From a checkpoint of a small transformer trained on Wikipedia.
Size: 11 layers, width 192, 6 heads of 32, 4.57M parameters.
Architecture: LayerNorm before each block, learned positions, biases, tied embeddings.
MLP neurons of a small language model. Each row is named by its layer, matrix (up: input weights) and neuron, and shows model dimensions 64-159. Each number is 128 + 32 x the weight over its row's rms, rounded and kept within 0 to 255. Numbers have three digits each.
Before each neuron's rows, "fires after" lists the tokens most often just before its 100 highest values on Wikipedia text that the model never trained on.

fires after: " f", " re", "v", " d", " inv", " V"
L7.up381:141092111127119142152101155099182040110118148123110090100108152091125138154136142131120196129116104095088198176159102068105070150144129180139184118140193160201172096129106123157175099066115131125095107110131141123134167148134195079074137116124131096108089154126094146138176121173130149167

fires after: " sp", "p", " Sp", "am", "um"
L8.up192:138184145148091084133073114098118102122129105115179150201153173144098100119134098141185100128163082138154144112153099117087174166130092160161126128122143100116163104194124114126133181102098129156120171105096113147124179134071143071137148169124167048148109080083097107122061127119142108154

fires after: " ", " Gu"
L6.up575:152120129128130193170090161124167147090136056114158119125144069088130110114162106071073153128148102092117102138102205099149132127183117146083070146165152143121121138164113127194136142100148169155165112126122071096152096132122114144116164163104166183135124104221075156149152153139090092166

fires after: "\n\n", "\n", " (", " un", " \"", " gr"
L6.up265:133143144161136124126110165081161114111150123106110091158156125106121181148136085183077085144110131135095116085149071084118146144086121178092105061149128140090138082052139131190098120151133104088123189127077151179104134055112168186107119088157189160128158079196176066089124092107163104164

fires after: " In", " O", "1", " to", "it", " p"
L5.up272:096111096145141161110125134062166127105129152102147113151151067091090119077130178091150073158097159140131125135103141122129151152075122131134051072106133173172156100124094177099173160151155178064082139183161082146150098119136153118123137095144104126150192107121122127205204194164061156131

fires after: ".", ",", " was", " a", " that"
L7.up166:180096088117115087084181139118188117112146113146147108139130161177118140191226091197106076133121142110125122095132138096126106120098086121091112164158093096176190175148144103158195095159137135137149086135150130120138132124130157123119068122128166143125150138101191157131144108052144223140

fires after: " B", " F", " one", " sp", " Sp", "B"
L5.up41:091114182176160132148110099112142139057163093126124182124119128135128136158162112085195070091106146042168135103092124120105112078124108141138178117119200104120142087074172123136119129170111074139134147145082134145156175160123129093115160156116167089061147173157163127158108176131160143076

fires after: " f", " b", "B", " m", " B", " M"
L5.up518:146160153064102143212112074178125113167076138114133143113155132150142079112126166124163148104165069093172101108133099147147138079114127152159104125120149100127109130121084158112087123203122101092118098152144079187116077121107138143140118066111104101114112158106119136111142191128122105143

fires after: " P", " p", " Har", "at", "ath", " sc"
L5.up456:080112121116155097114086096153104146119132127073160087079154180202100111103117100168198084123104138120087154148110082109137137092139214130186150104140163119070119111193100131168140105139144140096129151160149112107143104136122169124085190101075164102118142179112117134169132200172189085126

fires after: " under", "-", "ath", "t", "at"
L6.up61:086121124164156158077119139142144130118129085068148079112140122135125125182148142118110058084107068170137133152156093100166136127153136093072147140133163065051088159163141096180170119145134154082161151125115112141190127123125108126157133175090193129131133190208128145117121189126174169115

fires after: "u", "t", " mat", "at", " t", " te"
L5.up182:155126091078109123175159153105076088064160156133138125141191122129164121178135102136144195132109113098177175075133145106148137131152094108126100173123085166086081132184174121099122124108153075084134173132131099155174118153158205114136109132193128134122157140107060102125133138064123185153

fires after: "ou", "er", "t", "ir", "at", "r"
L6.up378:100191130103151094149106143121129125084176169061109122115154134118107070123069107166116173112156078092167136104114150101125169126150087129135097167135110132078102139140123074142090107200164099094118165118127137079104158088116167120181133137226099141142174146112164156113118139123194180079

fires after: " to", "ly", ",", "ely", " he", " also"
L6.up95:180070168083148167132158121144186120147086157100158154146072140147127132084144086105095123064181143195154138144111184119194146135078127146119137127131147154150146183117091118133192068159118103059167145132125172085131129134137054120147000152093133142157153145107140170096156092173094078142

fires after: " (", " \"", " s", " K", "-"
L8.up239:120134149167164133146146121149165121172158163115156120093070169106129163081168112162107098188164127107121102113099041084078142123137052122186146154143135117109154127112135099087157103166173109074128178157142094143047113147171182134158142084166161152140123106099172140114121186112110098158

fires after: "\n\n", "\n", "==", " \"", " appear"
L5.up218:126172134175109052167137156112170173084104079128083118137120118093115172149177141142092148161099116127113154125165097053107080150142120109142099182159113194104189075108115143125166141124118126175100116088146131177162111118165127103133111132144132171112158103096085125114120133120119154183

fires after: "w", " W", " w", " K", " t", " k"
L5.up179:116124102104093115135154108161039096163119123156160076097131145113127118136134109128158102159148156151167128118101130130136157097161126062121071225142178147159065157105114128169170121160199114120059125167090134119127125149169129147116122121114155098131147147182156078134102219127102062112

fires after: " st", "r", " St", " bro", "st", " R"
L6.up65:159167202128064114129047122157140092174146125185138108150124175225095146122145212152114103097096119175147115118156142165126122107143103156119192121096136185146201109132180103112148086134190142072048104161117168118194123117070144138118137142107136104120106153114096146138088109119070101108

fires after: " W", "w", " O", " K", ";", "ir"
L6.up78:124130129056088163053155176122110133077157072111137104134145148147101152140124165170130141134164125141179089136061119105189139112148107094131101148080225148100100124141168105129163173128185112108170146163144096075192128106141115110161124148179130089130106072163190056122143147112102103134

fires after: " Pro", " pro", "ro", " E", "p", " P"
L5.up366:208098154140169133109078196089080105068179122109113108107151116197139147109136179086133116074099166149157119183098152104135129137115132099113154089093052139128092148105114155107169147112129137146158144126132092109160105146110131155183109152162124073149131118114177102142121108112156123129

fires after: "os", " E", " O", "i", "E", " Pre"
L6.up466:081167117159145125093131118126098091118132105098086145105038161121167138149188105186137113144137168144106133094141155148085133092076175162177130091117152109103109111111115142195132128054166110122119140098164080068129142184190128105107141118170162124155085135109114125083090098104097198083

fires after: " F", "f", " f", "ou", "lo", "O"
L8.up118:155123157180119182106084142179091109115103060135121177163200136091176115106105110137142133101164129101177173065099127132130089109125099152094119131176121135160113110066187077087183126174138147107140116125100112106203185145137109069075155144148115068090168135118106134145134155170114127135

fires after: " e", "i", " ar", " L", " E"
L7.up501:128119157140129098150146125155127052116116101105127167060133122107172146147193078126120105135143138180134098096117168180125105098135091092164139181149154185084167122118141161133143096104122094142124119079112123105089152128139148113198136119143160109111093148142112147109127128136179188112

fires after: "–", " c", " C", " p", " g", " G"
L6.up270:194170170132165165078071108095088100105135068150133114171181182129086151112138147185175082093117092106126107181143103067146130121101143140175089127173128079124156117171087115121146089130074129119125115218068059140108083106094157132127113145107119147043099161138102134126141173188111150171

fires after: " cont", " inc", " m", " D", "em", "c"
L6.up429:115106118086188131138111092158109137133139152141163127054113160145091101133136143156169114148102068110136142107127132116152145140191153132118069128104110127138123111183064152115190067123123127145074079158169144140095136102088209166116091161168166128140117138098135149065138209175085142133

fires after: " sp", " r", " Sp", " Ch", " Pl", " B"
L6.up528:138098164127104120130077087107132175103080118087162179102133153172139115135059181133131076130126113190102124093120101104133117126166160145160129164192219108111103139131146136119125162153145097112097144145128143145100120163122120132115092154162171104102152115164130127177101181160094165177

fires after: " ", "1", " in", " gr", " p"
L5.up370:133141158158171057121106162110120131072152155140139133111108085131096101109145171120158098129173149125182157174156086101137091131141117161126185098134096125118102136104145124096148161109115146099126180158117129084088107145085153124172149080097121128158160098117138134128136130175083153120

fires after: " ", " f", " (", " in", " F", " In"
L5.up64:149146115104082150128139184047100112130139175079137167124203065098159118113121154097117117096107118146188086065164115141106168122164100129067134150135089105180135163185132096181099116151154114140151095140130118113179130114160122111153097130116139177093076090129065142144116170138063117194

fires after: " In", " ag", " A", " C", "A", " ac"
L5.up540:104128097041141137103117111098142121126139176098152084029141115099120114128110132172121116138093115130152068104130092117116135153085119147063100122144097117111090150199145157152066129111094043109141101135149096087128102130143077173169176111148116124146134127146087173136150122143114160036

fires after: " O", " E", " o", "ra", "O", "ü"
L7.up212:114127144132096094114172178090103114141096083128100178104131113130125111099179136129158090085118169145164108140101161130157114116111092137166150084103155103129121138141116135089120103135114174136166116104108121095157156184099071101094068151094097176031116151195194080104141132119134159100

fires after: " Pro", " pro", " rec", " disc", "ro", "c"
L5.up175:146128123158112105135167226122102050083167152109134141116124129159151141128120122110102109087154176155118144134113133097159167184116114106105128072120120134120122098138154181127148133106147140133123155137162092136084110088092086154149146094175113129115138160102124116174162146069149188132

fires after: " B", " M", " b", "M"
L5.up436:128117084118126116104092115157194139111104128049133157152174127162132073096106149132104102143156108133145091189132141134135195162125117108095159158180187140115095090156097148133114160121142067103114043151123138191108124132071121179113120177130146112124107156125131143075145137119205107139

fires after: " (", " \"", "-", " under"
L5.up394:136099149109095096177057101140133168172193138035161117152097117130117179122157128144105076208118121058052129106193110120123081177115117117194156105161072103150141124119087078087147094168116048143178178113091053134139146126127124166189112132162129100173175116149103104130160121166109172101

fires after: " ", " $", " App", " Go", " w"
L5.up295:169130152131153134143147135173180135129098120161192141110130099090126144079108065077122100184093075117139164162110175100155127093110125152065075151147212065110101102143163127113139110110106165141148118146140074135131124190067215138080122079159200144077083118122122140120122144087145117118

fires after: ".", " (", " W", " B", " \"", " T"
L7.up333:083165113117103146172120132109120112097140121111206142137200152096106150168169086184118089169049099106106148187166133114168198149094139140116113158154080177135170122084132127099177100154154139070162091129104083105110154095087116125161117124123161108148118108151160117176194154071127151178

fires after: " sp", " Sp", " comp", " resp"
L6.up266:087146131184108139147079074114161142100175146098102160153173172165130106159148161123147079139081147170169114100144152123074120150162064181178076117096167108128162110132146098100105121119154094151114164118132111171114148134112145117135094131060159122109153145133159068155071136084130155112

fires after: " the", " Ch", " Gr", " h", " ch"
L6.up290:166140115145167108171121175096125168128091144141113150159149130135073177087151168151104092062135065170161137165125155106131163149130149144097160216110131049110193143147098172120125177119076124145165197120158128089179140174125132085114156086135155080180123141096103108071144108091143113107

fires after: "-", " (", "\n\n", " \"", "==="
L5.up480:173184172165152125124143200172150164119126118088083175155100140061121157111157153135082107116089083087075131105157139118158117223129137161098157157164068121128144128102147047112144132135099084158141185110131116157098079129169138165073135111130119155171157113159127124136086102173137117121

fires after: " c", " St", " st", " C", "e", " pro"
L5.up144:172187133132117099172133125128103178162182106136102154167153169119085137119092206151188142113074132116131091118133143119089151062090163111167154077101071140177114162158161112081085095149103125057128128168145062144146167122075133178131096125168145142150120109084136117131075112157158129117

fires after: " P", " L", "ab", " p", " c", "B"
L7.up347:099145096139156098125077131171148110153142127078108139114124197120157048078092081106155094152143145064173125160087136145133100154166129128129132083128141122091123117152098110104117139081106064160100137177111126117145120123147141131213146122150159140146146085172121093197127169080143141109

fires after: ",", " of", " to", " was"
L7.up492:096094185086113139107170135168119147145147101114157195210082131100081208144168064115093110092120161096172170133104150098180142175077089146155136124157092135116180139130133177139145116129103095172087105172080115169140113178127142116136085101109171137150109162119161129134155044126127167116

fires after: "-", " part", " re", " count", " law", "e"
L5.up331:138128098165135107159158126136158166112140042152126120070127150032140172118152184112159181136133124084106104126193048163173078134082079101142136109150077152149169159175108119136149100170136149111091126132133018097099126134085159145154163145172108149145114176162115083080143139167111117086

fires after: " c", " p", " P", "P", " v", "C"
L5.up431:122119149130129113149111085145094112101141150099176146120133174127136106053120104107156140134151107082167135175104120056149112099122110095078093095136160116151115119123126189090158078129142051174167113141110056176105157084105167157134163178144094148136155178080107134176131182167111134112

fires after: "A", "'", "\\", " In", " Mon"
L5.up50:139218148111174175102103154130097178088086125099121140109150144083118145169190141171092099119095132122158121124160153151114173116096147103158133109125086122183121141130159139073138107169123114118152151132110059107106142146107113181163140155148094104129131090110081099099095108176123143060

fires after: " e", " E", " b", " m", " p", " O"
L5.up393:096163081123102138123074099144107117133149141079150197134118126100209156125136140183137148129188125123088063129120150098112157069128132108163101116136143147159133082122137112164096057036165078118118144138123110154151098175144128063162100128173184166094082187112146086178102154144128152129

fires after: "-", " pre", " st", " dis", " tr", " re"
L5.up561:189132176226129069151120150119172098099129177136112058176138128102119129153113108110103155114120116123175141117145090123193084126099105132112171090102128136136136102186113163190173126139121142125112173112108070080151134126150148185126125104075120111095123103124118141120150172185133116129

fires after: " V", " inv", " p", " ", " c"
L5.up542:080107171200116109124128146100123075160165113152138130067069135156101098139131121120120115108103095138103188131161108110129094143118081196155088170122112116182134152152145185123102130147133166132133116155115131135132103139077150115115112148150088107055072110143075186159186176176083134153